config.toml
n_layer = 8
d_model = 640
n_head = 5
n_kv_head = 5
head_dim = 128
d_mlp = 1728
vocab_size = 36167
activation = "geglu"
norm = "rmsnorm"
norm_place = "peri"
norm_eps = 1e-06
positions = "rope"
rope_base = 10000.0
rope_fraction = 1.0
qk_norm = false
attn_scale = 0.0884
bias = "none"
tie_embeddings = true
parallel_block = false
extras = ["capped logits"]
init = "normal"
init_std_qkv = 0.0176
init_std_o = 0.00439
init_std_up = 0.0176
init_std_down = 0.00267
init_out_by_depth = true
optimizer = "muon"
lr = 0.0105
beta1 = 0.95
weight_decay = 0.012
lr_head = 0.00966
warmup_steps = 200
schedule = "wsd"
decay_fraction = 0.807
decay_shape = "linear"
final_lr_fraction = 0.1
batch_tokens = 131072
seq_len = 1024
doc_mask = true
train_tokens = 1064000000
steps = 8118
dataset = "wikipedia_en"
MLP neurons of a small language model. Each row is named by its layer, matrix (gate and up: input weights) and neuron, and shows model dimensions 432-559. Each number is 128 + 24 x the weight over its row's rms, rounded and kept within 0 to 255. A neuron's up and down rows have the sign that makes its largest values positive.
After each neuron's rows, "fires on" lists the tokens most often at its 100 highest values on Wikipedia text that the model never trained on. A number after a token or word is its count.

L2.gate1010 [111 147 109 123 120 137 135  93 114 110 134 137 113 135 114 135 116  88 132 161 142 118  80 100 173 104 117 110 102 155 155  97 121 102 153 121 173 154 112 150  90 140 118  93 111 140 133  66  88 127 140 116 149 114 119 115 118  78 169 110 153 130 131 168 130 183 152 149 151  78 126  83 111 168 143 151 109 128 136 134 118 134 129 139 107 145 112 160  95  88 142 113 127 106  94 148 133 111 154  80 135 106 142 115  92 132 121 119 160 135 161 142  90 149 109  89 118 132 127 126 133 168 146 130 166 123 135 131]
L2.up1010 [144 125 101 123 138  95 144 100  75 143 139 132 134 122 108 131 125 132 145 129 115 112  98 102 139  93 125 117 133 146 149 106 124 109 133 143 130 145 112 153 123 119 138  99 126 127 144 105  86 129 155 119 145 146 147 143 112 109 162  97 118 127 130 146 135 156 153 130 168  97 143  74  98 170 147 156 110  82 159 139 124 146 136 151  96 162 103 137 132 100 121  97 138 145 143 146 127 150 170 147 127 106 134 115 113 139 122 134 157 151 179 112  74 195  97  93 132 158 115 112 119 174 129 162 138 104 128 155]
fires on: "ol" 23, "al" 20, "yl" 6, " mental" 4

L2.gate1717 [117 133  79 106 130 183 140 112  99 150 144 137 139 151 129 112 141 154 140 141 129 141 131 105 118 144 143  93 126 125 197 155 101 114  93  91  93 135 145 118 175  86  83 118 111 164 124 125 109  93 159 114 137 156 127 143 113 170 168 146 119 152 127 148 167 132 129 105  99 113 123  71 130 135 134 124 124 148 132 124  83 178 125 116  94 138 205 107 105 170  82 152 149 128 145 104 152 139 144 127 141 137 143 116 104  84 133 128 130 180 112 150 165 130 124 149 160 113 162 148 133  86 166 127 113 102 105 176]
L2.up1717 [112 135 144 110  84 160 165 130 104 120 144 126 135 110 113 143 119 119 125 134 121 103 142 119 109 129 200 117 129 132 185 118  66 122 100  69 112 101 101 113 171 104 101 122 132 145  88  90 131  99 125 135 121 140 150 136  98 153 153 125 153 114 121 142 135 150 134 112  50 137 113 105 125 139 126 109 134 158 123 162  95 143 151 119 150 102 146 120 138 190 105 129 135  97 136 147  93 129 137 114 109 175 145 155 157 102 159 103 120 120 146 143 143 173 102 144 151 133 179 164 130 142 142 109 128 117 121 159]
fires on: "/" 19, "ica" 16, ")" 12, "(" 6, "ine" 5

L2.gate691 [137 153 136 170 134 112 108 140 130 161 144 130 133 151 123 115 115 141 148 144 122 109  69 131 135 133 104  89 151 136 115 149 113 120 121  96 134 122 112 154 117  98 131 127 153 132 112 160  92 138 144 105 168 118 101 163 141 116 167 163 126 112  85 119 163 169 125 117 169 103 185 140 135 139  95 145 147 145 142 115 112 139 144 151 151 148 123 186 128  95 135 192 131 113 163 117 120  92 101 119 124  87 122 118 145 140 106 123 124  89 115 102  96 114  96 203 120  92 145  90  98 144 127 130 149 134 120  76]
L2.up691 [155 138 137 160 131 117 141 152 150 143 116 156 139 166 110 132 109 112 168 152 149  83  78 124 121 144  84  78 159 128  63 131 141 124 114 140 133 106  99 131 129  76 137 120 144 126 129 129 117 110 130 118 180 117 107 163 163 110 137 147 129 122 104  76 165 172 116 123 167 115 162 137 142 150  98 147 144 159 159 106 135 140 141 108 160 151 129 148 122  80 147 176 131 115 176 104 110 101 119 136 113  95 136 124 130 126 111  94 118  93 119 115  75 121  81 202 152  87 136  68 111 143 131 121 120 103 114 104]
fires on: "°" 68, "N" 19, ":" 10

L2.gate1094 [174 160 141 138 122 137 157 122 170 120 131 156 149 116 129 150 113 107 149 111 130 153  97 120 120 101  98 136 114 144 128  92 154 151 142 181 167 132 137 163 135 105 135  94 131 151  96 155 148 105  88 141 112 106 141 115  78 115 125  98 189 168 139 130  91 134 136 138 111 133 111 142 117 159 152 118 107 110 123 168 114 116 131  91 153 141 131 136 133  94 150 143 129 130 165  90 102 113 113 106 123 147 145 153 138 122 144 142 115 128 124 126 118 126 130  60 155 125 140 109 111 135 108  97 151  95 107 132]
L2.up1094 [141 131 111 149 148 129 166 129 165 110 129 135 152 158 159 154 110 117  98 158 125 143 100 114 115 106  84 126 114 151 126 106 138 149 152 126 101 123 136 137 125 126  99 106 137 157 111 108 155 129 164 157 113  83 161  98 110 124  96 108 143 136 110 138 108 156 143 107 125  92 126 148 110 153 157  79 128 125 157 160 111 105 150 125 136 157 116 133 110 126 129 154 152 143 113 125 103 141 118 136 137 100 147 128 144 135 141 129 109  83 144 129 101 130 147  69 117 119 130  97  78 122 106 132 141  85  96 103]
fires on: "," 97

L2.gate127 [136 152 133 137 137 144 112 119  95 106 124  85 155 108 109 123 114  95  99 155 115 144 130 112 135 119  93 162 140 146 139 118 122 130 156 140  98 168 163  79 129 135 141 148 106 109  64 120 100 105 137  94 145 131 118 132 142 160 135 107 112  92 107 110 168  79  95 150 132 159  89 110  88 171 137 116 133 167 144 152 144 144 147 117 155 123 124 158  74 106 121 126 128  65 135 155 160 161 145 130 118 145 120  96 125  99 107  99 148  93 130 144 147 173 116 113 175 134 145 135 170 164 141 127 144 124 112 126]
L2.up127 [156 119 107 152 101 136  97 101 122 114 113 129 180 111 114 117 135 157 124 101 119 130 118  98  88 101 107 151 122  98 123 155 141 137 105 192 126 140 110 108 147 181 136 152  89 100  73 122 157 147 137 133 146 126  94 141 130 135  95 129 152  76 138 151 156 105 135 200 116 132  75 163  93 121 137 115 132 161 140 141 106 126 136 108 118 113 140 134 144 124 172 118 136 157 146 157 121 148 136  74 163 152 135 138 141 134 120  49 104 118 158  99 116 158 161 103 169 181 139 131 148 148 144 105 132 142  74 108]
fires on: " |" 95

L2.gate1001 [ 90 139  97 142 145 143 132 132 128 126 168 120 101  96 115 148  87 150 170 164 123 119 165  80 136 112 131 130 156 141 130 127 117 120 139 104 135 162  84 138 110 109 111  90 133 144 105 155  74 128 164  59 125 140  87 135 152 123 119 116 147  77 123 127  85 175 123 106 138 163 153 104 115 121 146 142 112 147 105 151 178 137 123 128 133  90 113 181  90 144 117 162 139 117 162 119 112  94 145 127 145 130 129 125 103 109 138 157 138 142 117 137 130 110 127 123 138 140 139 122 166 134 125 116 134  89 109 124]
L2.up1001 [116 139 101  64 141 151  81 139 137 120 123 110 139 150 118 169 103 107 123 117 124 101 132  99 153 115 153  98 137 112 141  98 126 139  91 139 150  97 101 103 149 108 152 130 134 122 122 164 136 131 133  98 144 142 145 161 110 146 132 136 101 140 156 119  99 124  94 146 143 167 158 128 127  95 144 137 143 125 116 145  96 141 142  75 118  93 154 187 100 141 113 136 104 134 107 137 148 140 111  98 141 105 113  98 109  87  99 158 110 129 169 172 115 106 159 121  90 100  98 161 145 112 135 148 129 149 144 110]
fires on: "i" 25, "as" 8, "ra" 5, "a" 5, "e" 4, "y" 4

L2.gate1697 [ 79 106 104 122 173 160 108 145 136 118  99 142 149 147 107 130 104 104 141 113 138 143 130 129 143 159 143 104 123  98 150 102 129 166  71  93  87  78 103 138 155  97 163 113 118 104 125 152 102 120 131 149 113 114 138 111 141 157 160 127 123 169 152 120 145 130 120 136 150 133 131 102 147 166 104 148 111 124 121 155  95 139 113 119 150 166 138 142  94 116 122 123 131 121 126 125 121 133 118 131 166 145 112  91 141 146 132 130 113 110 134 120  95 139 113 129 119 150 107 115 133 168 105 109 109 177 138 121]
L2.up1697 [116 145 107 150 105 125 173 143 135 115 131 129 136 134 145 148  91 116 110 128 113 145 126 167 113  95 117 145 120 135 155  84 124 102  93 122 125 136 150 139 129 112 123 125 171 149 172 115 111 137 126 135 167 150  97 138 142 167 113 119 144 106 109 134 109 139 106 142 152 112 143 122 102 140 102 174 154 121 153 138 150 146 130 154  90 124 110 100 158 168 162 131 116 119 183  80 158 142 158 105 126 120 138 121 129 122 168 133 195 131 193 126 125 141 159  86 118  94 111  93 122 142 114 155 189  96 149  80]
fires on: "°" 100

L2.gate1670 [110 116 107 124 101 136 141 125 138 145 119 108 122 139 160 100  82 126 153 133 157 112 142 120 138 102 108  91 111 183 143 111  94 106 130 150 125 129 119 121 101 113 101 121 137 136 145 104 117 127 152 144 168 158 119 151 138 130 160 136 148 160 101 126 176 174 138  96 165 141  98 149 123 107 142 122 128 111 128 119 143  84 103 151 136  99  98 107 190 163  94 120 137 154 198 158 149 141 164 117 127 136  76 128 141 124 137 129 152 191 138 128  98  92 167 134 151  56 128 125 118 121 146 132 102  96 141 133]
L2.up1670 [131 163 125 142 125  84 137 142 134 125 131 104 144 127  79 145 148 161 122 125 143 109 153 157 122 145 131 116 130 103 110 133  90 135 118  90 112 118 146 134 145 124 147  94  79 153 152 131 146 153 129  87 106 127 138 127 159 179 102 104  95 152  88 162 144  94 127 155 144 178  88 141 144 102 162  86 162 127 128 135 116 117 157 128 100 151 163 113 120 165 136 166  92 151 112 152 146 118 112 108  88 153 104 124 111 108 122 125 176 128 104 151 119 118 175 121 103 129 102 143 112 121 143 117 144 109 112 133]
fires on: " their" 18, " these" 18, " those" 8, " them" 7, "'t" 5

L2.gate1130 [128 122 120 128 138 135 121 120  88 164 116 139 136 151 134 100 127 123 155 138 172 139 133 161 124 137 178 140  80 155 105 122 133 119 134 110  81 100 124 128 100 136 135 134 174 147 121 167 121 123  73 125 126 177 129 120 135 131 125 130 100 129 115 124 169 136 112 163  96 148 169 105 112 126 122  42 104 158 132 154 108  98 106 117 122 135 135 136 139 121 126 215 126 126 160 131 121  80 126 104 125 106 137 127  78 102 115 115 113 133 114  89 145 129 104  79 142 120 149 133 140 123 135 117 143  95 119 106]
L2.up1130 [129 149 104 114 169 116 128 135  98 146 110 141 132 137 138  75 131 117 137 154 161 135 149 152  91 104 170 143  98 145 126 115 124 130 117 129  78 130 139 128  68  97 116 179 188 143 146 146 134  99 104 120 102 162 140 123 135 120 116 126 107 131  89 133 175 128 111 187 109 147 143 105 121 133 152  57 144 171 130 140 127  86  95 117 140 126  90 127 156 144 112 167 114 107 149 133 143 100 130 112 148  79 121 120  80 103 131 112 113 142 112 103 141 139 111 126 145 125 164 138 142 129 143 139 144 125 116 100]
fires on: "==" 58, " lack" 4

L2.gate64 [ 96 159 130 176 136  90  91  96 113  69 109 114 118  84 106 146 123 144 129 127 146  98 119 129 180 109 126  88 140 107 150 135 141 104 106  65 153 126 168 119 115 132 173  96 173 123 151 115 115 151 130 142 173 144  94 140 125 137 111 123 162  97  81 164 116 176 123 127 147 145 111 192 104 128  94 139 115  97  96  88 139 116 159 163 117 174 123 169 148 138 139 103  60 105  48 159  97 108 155 171 152 101 117 110 137 138 123 126 176 123 105  96 171 147 143  93 104 146  93 115 109 162 136 176  82  81  94 127]
L2.up64 [113 151 131 114 144 117 137 122 103 126 138 116 123 137 104 132 131 157 173  95 140 139 186 112 111 110 162  90 107 126 153 134 116 127  92 104 156 122  99 136 144 100 135 126 130 117 155 100 161 123 114 129 162 134 166 155  75 128  90 148 144 146 139 123 127 144 159 169 117 130  95  88 127 125 155 149 146 130 107 159 137 111 132 137 114 118 118 107 194 144 106 124  82 118 127 116 107 133 125 136  95 152 141  42 129 160 115 137 133 135 125 126  87 113 147 136 140 149 123 169 112 150 116 167  70 135 145 164]
fires on: "." 59, "\"." 15, ")." 11, "'." 5

L2.gate1146 [114 124 143 125 105 164 145 103 147 121 137 132 121 111 143  86 141 117 127 100 122  92  83 146 122 166 138 115 151 111 157 127 143 118 143 116  95 141 113 130 140 119 114 137 142 132 127 133 132 123 121 140 139  97 101 134 114 133  81 165 133 149 126 125 115 134 125 117 131 106 118 136 149 131 132 144 170 136 144  97 148 161 142  92 157 126 157 131 151 111 164 149 167 111 143 159 132 165  73 132 116 127 119 147 152 124 152 106 126 125 152  57 112 127  97 145 118 129 130 120 107 157 116 146 117 123 103  71]
L2.up1146 [149 138 143 117  90 140 149  93 117 110 117 130 138 150 151  98 160 121  99  90 126 104 109 130 124 158 140 144 133 128 149 126 172 117 134 106 119 151 112 141 137 115 132 147 157 116 120 127 133 106 119 142 152  97  98 122 130 136  77 141 120 143 115 130 114 151 141 127 142 121 113 120 146 169 112 155 166 149 155 116 120 147 111 133 148 138 140 140 160 118 133 125 156  99 166 152 114 141  71 125 131 136 134 145 131 125 154 128 132 105 147  96 119 114 104 119 147 127 128 119 123 154 112 142 110 132 112  97]
fires on: " 2025" 16, " 2023" 16, " 2022" 8, " 2021" 7, " 2018" 6, " 2019" 5

L2.gate406 [ 80 165  48 142  92 128 149 130 131  97 133 115 108  99 125 134  73 123 133  72  82 132 106  99 140 112 132 117 154 117 148 164 152 124 139 124 113 159 143 113 119 143  89 113 133 123 151 106 125 141 138 105 163 158 126 144 122 117 150 174 131 118 132 137 125 148  88 121 150 143 116  89 146 140 160 176 107 135 129 151 130 141 154 143 142  99 153 129 128 134 173 145 184 108 116 140 116 125  93 177 131 100 112 142 131 116 136 140 115 137 114 152 149 142 142 158  91 154 139 144  92 103 177 113 125 140 136 159]
L2.up406 [117 126 110  87 161 193 120 137 103 117 146 136 133 170 137 111 115 131 147 144  98 121 129 127 104 122 123 120 130 121 117  88 138 126 154 122 108 148 127 124 104 139 115 166 126 126 152 108 134 138 128 120 120 170 112 122  96 104 135 165 131 130 140 136 139 117  64 114 147 100 135 116 108 124 141 129  72 118 141 117 115 118 158 139 141  96 117 142 125 128 162 152 121 143 166 132 117 152 149 165 168 131 110 100 131 120 166 157 133 180 136 135 166  84 126  82 103 112 132 136  97 105 151 131 139 178 123 157]
fires on: "on" 23, "e" 20, "av" 12, "ag" 9, "i" 6, "it" 6

L2.gate273 [150 128 160 125 110 103 142 151 110 133 165  61 126 118 105 135 140 134 143 132 153 131 116  74 106 139 107  97 105 124 168 103 131 134 132 152 142 167 137 141 107  93 126 163 172 120 158 113 129 127 110 125 145  86 168 128 168 118 130 125 135 116 143 107 115  95 138 136 151 119 136 144 103 155 146 172 169  90  88 154 155  87 181 125 112 142  90 150 130  86 121  93  98 129 109 124 124  93 160  99 131 121 119 103 120 115 162 147 166 130  95  97 132 108 133  24 123 146 173 130 124 147 131 133 149 145 114 151]
L2.up273 [128 141 133 122 109  89 140 146 124 139 149 108 130  95  92 162 124 121 165 124 157  90 132 108 129 163  93 143 111 101 169 108 134 147 166 167 167 135 137 155 122 120 123 158 141 117 170 107 111 141 138 108 130 124 178 120 158 103 170 116 160 141 137 118 108 123 155 145 164  92 159 161  97 147 174 157 155  73 103 142 136 131 138 138 120 162 104 143 156  69 116  98  94 176 109 115 127 108 119 133 151 127 103 108 141  93 145 122 164 169 100  98 133 114 143  15 150 133 119 124 102 145 123 136 141 151 135 144]
fires on: "." 85, " peers" 5, "," 4, ";" 4

L2.gate1557 [114 140 100 136 119 131  93 105 116 109 147 144 113 125 135 127 105 127 115  93  92 105  77 136 133 147 135 131 130 135 169 140  89 113 146  86 161 102 174 127 114 137 113 101 119 170 122 138 163 157 146 122 132 124 123 127  98 131 105 141 139 104 142  98 111 133 118 104 151 146 171 173 125 160 128 128 108 115 125 135 134 110 132 136 117 148 107 146 162 146 133 103 123 138 117  93 140 152 101 147 109 123 155 125 167 156  91  71 129 134 119 141 136 103 123 133 145 165 134 146 117 169 126 116  86  99 128 115]
L2.up1557 [126 137 103  91 113 139 146 138 136 121 119 121  83 151 132 129 144 126 105 129 149 153 146 128 206 155 151 146  84 126 111 132 137 134 140 160 143 102  98 125 138 121 136 133 125 128 140 122 116 143 143 148 144 124 171 144 111 144 124 149 138 120 146  58 111 128 104 127 140 149 123 133 134 125 155 128 150 166 112 127 136 180 159 152 163 104  95 170 155 130  98  79 124 136 158 118 103 148 156 150  89 127 104 100 177 110  88  92 145 173 161 138 100 149  92 175 161 150  81 155 151 177 126  86 131 129 138 106]
fires on: " them" 32, "a" 12, "im" 6, " authorities" 4

L2.gate1222 [133 140 127 115 179  68 195 164 115 165 117 138  98 154  84 120 100  95 127 108 136 150  86 114 137 141 121 124  94 142 110 176 122 151 149 131 154 166 142 135 121 114 122 142 137 117 146 119 127 137 113  82  93 156  93 147 196 159  97 133 107 142 155 124 144 141 153 113 174 147 100 150  80 110 126 130 126 171 124 138 124 146 113 124 115 112 122  93 128 117 136 145 107  82 147 137  80 128 141 136 154 156 118 140 136 144 134 120 132 129 133 110 122 174 117  93 147 109 143 167 110 135  96 112 118 139 150 147]
L2.up1222 [138 126 104 137 139 115 146 148 124  96 105 141 134 112 136 123 135 121 130 132 138  93 158 135 158 136 164 156 174 194 121 154 180 154 129 153 152 114 111 129 138 152 134 125 136 167  87 159 107  83 127 153  85 137 101 133 143 132 100 112 125 163 130 122 120  96 107 140 144 136 170  84 105 109 140 175 118 147 114 118 104 101 164 160 124 161 120 156 112  96 131 118 105 128 131  82 111 125 131 107 111 144 124 132 144 127 126 103 101 132 143 101 119  70 124 132  92 163  89 177  61 185 140 117 140 130 136 145]
fires on: "–" 27, " Ville" 11, " /" 7, "\n " 5, "{" 4

L2.gate1367 [155 155  92 115 136 110 151  92 132 110  97 141 153 127 166 158 115 178 104 121 148 107 140 150 111 113 114  90 149  99 111 155 133 118 121 148 167 122 158 148 142 129 158 156 139 130  83 152 101 101 150 113 128 147 130 119 104 119 109 125 156 128 131 117 154 124 143 146 156 147  99 133 166  88 101 102 136 115 114 129 141 123 101 142 138 138 164 134  74 136 139 124  97 128 127 146 142 138 132  93 159 109 133 144 179 139 117 157 155 134 164 161 118  77 152 132 113 103 120 152 159 137  81 106 119 147 137 126]
L2.up1367 [120 144 102  94 166 129 127 130 105 108 167 136 125  87 161 177 100  89 125 105 167 159 143  92 121 150  98 155  93 127 138 132 124 122 148 107 122  89 135  97 137 122 125 103 129 136 109  95 119 139 159 151 127 152 139  94 111 128 150 121 142 175 154 106  97 139 143 152 100 128  74 149 135 106 116  97 134 161 145 130 116 115 113  87 136 152  96  81  86 157 140 132  78 132 142  87  99 120 143  88 103 157 127 129 145 127 119 114 117 149 174 146 161 116 157 160 101 130  74 141 146 119 124 102 102 141 122 124]
fires on: " other" 48, "ib" 9, " 978" 4

L2.gate387 [100 111 105 145 132 106 139 159 146 117 150 159 132 151  92 162 134 124 126 128 136 162 161 133 111 108 131 113 125 123 157 137 142 166 163 138 148 133 110 146 163 104 125 128  81 154  88 149 132 136  93  99 138 100 157 158 117  89 159 119 143 169 126 108 101 156 159 144 148 130  95 118 108 164 133 113 110 114 103 132 145 110 166 103 114  59 133 206 111 129 112 137  81 108 184 119 110  94 149 103 129  91 158 164 128 111 148 118 115  90 114 120 106 153  96  85 184 177 137 147 109 137 172 128 129 108 142 115]
L2.up387 [149 122 148 150  83  75 146  95 146 116 134 114 143 121 145 151 111 162 124 111 136 125 166 147 149 120 138  97 156 145 168 119 151 138 167 129 145 138 155 149 134 133 141 144 130 126 103 148 172 151 110 140  80 102 167 192 140  93  98 139 125 121 140  94  84 158 135 135 159 128 133 168 151  91 103 160 126 139 146  92 172 149 153 107  69 103 171 112 130 129 103 109 109  97 158 129 112 103 143 150 123 131 151 120 142 137  92 131 160 108 113 159 153 140 117 160 129 136 161 140  78 128 122 127 165  95 133  63]
fires on: "," 99

L2.gate447 [ 68 109 167 114 149 138 113 105 139 103 127 137 142 155 145 119 137 141 126 149 124 127 121 134 145 124 160 135 113 117 128 118 106 113 123 165  90 119 130 112 104 155 148 101 129 137 127 102 101 113 128 169 130  83 129 135 134  82 156 152 138 141 174 127 129 128 140 124 134  68 141 109 137 155 167 158 149 117 104 119 149 146 114 144 131  84 134 156 134 102 142 176 153 114 126 123 151 114 136 142 139 148 148 101 165 112 172 169 106 157 148 136 132 103 134 120 160 110 139 103 126  91 144 111 161 151 140 130]
L2.up447 [ 80 162 149 143 149 144 123  99 112 101 149 114 163 172 133 112 102 102 105 131 124 163 138 145 138  96 131 136 103 151 136 123 114 128 146 155  84 145 119  99 120 153 194  91  99 117  98 123 104 114 170 104 121  64 128 105 125 126 163 131 124 125 180 103 115 139 135 109 154 108 111 107 131 164 133 134 131 125 113 117 105 169 119 166 118 111 116 150 132  95 131 179 145 150 123 127 154 138 200 147 115 142 131  83 156 106 160 157 130 161 166 125 154 119 147 129 179 105 137 121 128 121 147 110 168 115 142 128]
fires on: " part" 41, " also" 14, " as" 9, " previously" 8, " up" 6, " made" 5

L2.gate1251 [122 128 111 122 140 127 119 134 105 120 158  89 195 141 131 172 117 147 113  94 122 117 111 142 149 114 134 131  99  95 114 136 118 141 121  88 132 140 112 114 108 149 131 161 129 134 110 100  78 158 128 100  94 101 140  71 153 128 162 144 113  97  43 133 150 137 145 143 154 138 102  90 106 107 155 131 156  99 148 109 159 130 145  99 136 136 136 147 107 135 135 115 132 109 117 111 110 159 136 147  79 128 137 149 111 122 121 112 139 133 155 160 124  52 143 135 127 152 132 117 121 150 125 142 125 121 121  95]
L2.up1251 [130 111 151 114 132 147 144 108  81 142 166  84 131 157 127 160  89 140  55 133 122 123 120 142 126  86 153 152 123  88  89 128 122 142 163  81 169 125 125 122 153 124 107 126 109 138 130  79  87 130 140  84 103 138 130 107 141 146 162 131  87  76  82 127 143 132 142 160 120 123 116 116 102 107 119 146 153 103 122 121 168 137 124 106 156 115 124 128 103 122 158  92 133 112  93 107 129 146 125 141 114 124 121 126  87 100 117  97  90  89 140 156 117 101 124 127 131 134 131 140 100 141 106 123 135 158 130  93]
fires on: " St" 27, " Pr" 11, " Sl" 7, " De" 5

L2.gate9 [145 166 127 128 106 102 141 130 122  96 127 124 130 126 122 102 126  73 131 136 147 106 114  93 161 132 140  94 162 100 162 114 102  91 103 128 119 145 139 142 127 138 123 109 137 115 151  95 121 135 136 122 132 106  67 108  79 125 153 178 173 132 156 120 110 151 101  91 137 135 128 129 127 119 150 117 104  77  99 143 135 129 150 125 107 129 127 155  88 140 119 200 100 150 105 108 135 158  96 145 101 111 137 114 151  88 103 127 127 144 135 106 106 145 140 118  92 123 146 110 171 108 124  96 155 104 124 132]
L2.up9 [154 130 162 178 159 126 111 137 160 109 128 113 154 125 141 176 142  86 131 163  98  94 113 168 124 100 119 130 137 125 142 123 116 136 121 149 104 126 152 118 123  86 109 115 135 112 110 164 151 129 149 156 160 115 135 119 132 111 126 155 187 116 141 161  93 154 170 147 128 114 149 124 130 170 116 127 145 111 115 121 137 129 117 118 101  99 123  92 128 160 116 156 104 118 122 138 101 129 131 142  89 142 174 187 103 107 140 129 109 111 111 163 170 152  86 143 116 116  86 128 128  99 111 138  95 103 141 126]
fires on: ")" 64, "12" 6

L2.gate1647 [177 103  86 157 149 146 120 119 151 132 104 143  78 126 105 154 155 116  90 125  86 143 153 138 163 148 138 145 129  98 181 134  98 135 156 132 164  92 166  98 139 105 110  89 163 144 146 142 134 119  79 137 162 102 107 153 131  99 120 128 113 139 111 130 180 113  83 164 127 153 151 122 166 160 135 150 102 131 129 155 139  99 169 115 139 134 137 141 142 124 130 129 161 107 120 142 170  66 157 123 174 127 143 146  89 113 117 127 152 148 136 130 109 170 129 134 103 139 153 108 150 119 162  59 148 138 102 154]
L2.up1647 [142 130 101 151 117 153 127 157 178 142  57 127 124 132 161 102 126 140  89 159  89  96 140 130 168 146 149 149 116 102 154 138 148 142 132 129 166  95 138 115 106 140  65  95 127 117 143 136 113  75 126 163 134 114 109 127 128 134 132 109 136 113 125 163 112 146 102 142 203 124 124  95 138 156  96 114 129 131 181 168 153  98 130 146 138 150 112 108 155 102 152 129 147 155 109 182 159  87 110 120 140 112 178 125 112 149 120 108 159 120 125 141 145 108 102 122  85 158  82 165 152 143  75 106 107 121 135 103]
fires on: "ing" 53, "g" 29, "ors" 5, "ars" 4

L2.gate928 [124 121 145 143 121 119 164 169 134  98  88 144 182 124  80  98 125 141 138 133 129  97 139  85  95 141 173 152 129 102 140 126 145 160  80 110 114 129 135 119 128  76 122 124 126 168 121 126 128 119 145 163 145 134 150 147 171 116 128  91 145 101 119 134 153 147 119 181 171 146 160 161 135 120 152 129  73 129 115 138 106 145 120  96 110 151 156 173  96 103 146 151 146 126  95 139 152 135 157 154  92  82 121 122 140  89 124 130 104 103 125  98 133 132  96 147 121 111 158 120 137 119  96 131 157  83  82 109]
L2.up928 [127 110 144 113 144 139 120 127 140 114 167 185 168 108 126 130 123 136 167 118  99 140 149 135 147 133 120 115 125  90 135 130 136 151 152 173 119 134 173 126 172 141 119 155 175 115 121 131 144 101 126 135 156 127 120 143 145 123 125 122 169 107 129 106 175 138 114 135 140 119  98 162 148 158  91 122 124 147 159  80 146 130 129 142  50 126 136 132 145  94 117 105 123 137 124 102 134 155 165 168 129 114 172 135 132 122  82 169 123 159  76 116 123 157 162 160  91 120 110 102 138 135  93  74 101  93 116 162]
fires on: " |" 43, " debut" 12, " first" 10, " a" 6, " an" 6

L2.gate122 [131 129 145  83 148 113 109 168 165 147 112 115 133 141 166 156 132 104 121 160 159 125 121 151 142 113 136  79 180 175 134 104 140 139 108 117 192 158 154 115 175  60 146 110 132  98 130 162 144 143 162 120 100 121 138 128 165  97 142 168  90 139 120 150 134  90 106 117 145 136 100 150 161 148 138 113 134 150 134 139 161 131 112 118 117 176 124 126 119 117  82 158 114 136 139 153 116 147 164 162 137 108 161 119  98 170 135 127 109 120 116 119 139 157 135 159 125 135 164 127  95 145 110  89 153  68 119 122]
L2.up122 [133  77 126 122 115 129 125 141 164 156 136 143  97 161 134 112 134 140 116 127 131 135 109 144 129 175 129 162 153 166 111 134 131 129 109 148 165 157 118 138 131 105 132 127 117 130 139 185 125 101 130 130 130 185 125 111 164 122 147 131 129 161 152 110 113 113 118 142 131 123 146 126 135 109 101 173 110 162 119 148 130 131 123 156 115 203 125 146 129  93  90 126 157 107 136 110 117 113 114 114 164 120 112 178 147 149 112  97 121  81 105 145 116 119  85  72 116 110 150 130 149 118 138 128 137 143 134 135]
fires on: " =" 48, " ===" 21, "===" 11, "\n" 8

L2.gate549 [ 91 106 138 129 178 131 149 145 148 107 131 137 143 110 131 160 135  73 107 128 147 149 145 110 132 136  87 125 154  81 148  98 109 143 124 120  95 144 159 120  85 135 137 132 129 108 143 155 144 151 114 121 138 119 128  93 135 120 132  88 103 138 155 188 128 140 104 164 173 106 111 122 143 109  96 140 155 120 118 109  62 133 134 136 149 139 129 126 104 114  94 149 164 139 128 114 127 137 119 155 128 145 122 158 138 123 152 182 122 175 106 110 119 135 141 130 149 125 136 140 104  97 133 163 153 111 106 138]
L2.up549 [139 106 188 149 127 112 117  98 105 115 150 135 110  99 125 132 111 118 201 130 149 156 123  83 127 124 153 121  84 113 157 132 100 148 114 102 121 131 125 153 187 123 156 107 107 140 121 165 110 136  81 131  79 107 130 164 162 131  84 146 164  82 138 141 108 109 109 123 126 131 132 147 130  93 155 133  87 131 119 124 132 147  97 152  99 160 142 148 135 124 115 109 123 160 112 121  54 125 146 133 121 143 140 102  94 128 144 139 139 135  90  95 147 137 103 134 100 158 121 146 118 148 165 133  96 109 129 153]
fires on: " /" 30, "\n " 17, " his" 5, " Hill" 4, " field" 4

L2.gate1476 [122 153 114 141 162  79 147  98  88 136 113 127 157 121 104 147 139 141 119 156 147 159 126  99 159 106 125 107 152 141 139 141  87 108 103 108 103 143 161 122 129 140 123 129 127 150  79 115 128 131 104  94 157 104 125 112 124 155  97 115 103 132 108 100 139 143 118 207  87 179 116  95  94 127 124  58 130 136 117 101 106 119 143 128 136 107 123 129 174 148 126 128 112  94 109 106  73 145 112 155 104  67  92  84 125 116 126 134 141  91 163 115 136  79 131 244 115 121 139 191 130 111 119 128  80 112 110 184]
L2.up1476 [ 85 139 106 155 135 133 147  92 133 135 136 109 149 121  89 137 134 208 111 153 127 130 161 122 132 102 146 123 111 109 136 114 104 137  80 137  86 118 173 175 102 157 124 114 153 136 115 123 102 128 131 124 147 115 151 159  92 143  99 148 136 142 117 115 162 130 125 169  84 161 113 102 105 144 115  15  99 133 128 119 143 104 139 126 139 100 146 134 145 140 127 145 110 109 110 149 117 138 114 184 123 113 113 101 156  75  81 151 111  73 138  86 123  96  86 247  91 150  95 119 108 121 109 147 105 110 129 127]
fires on: "." 69, "\n" 14, ")." 6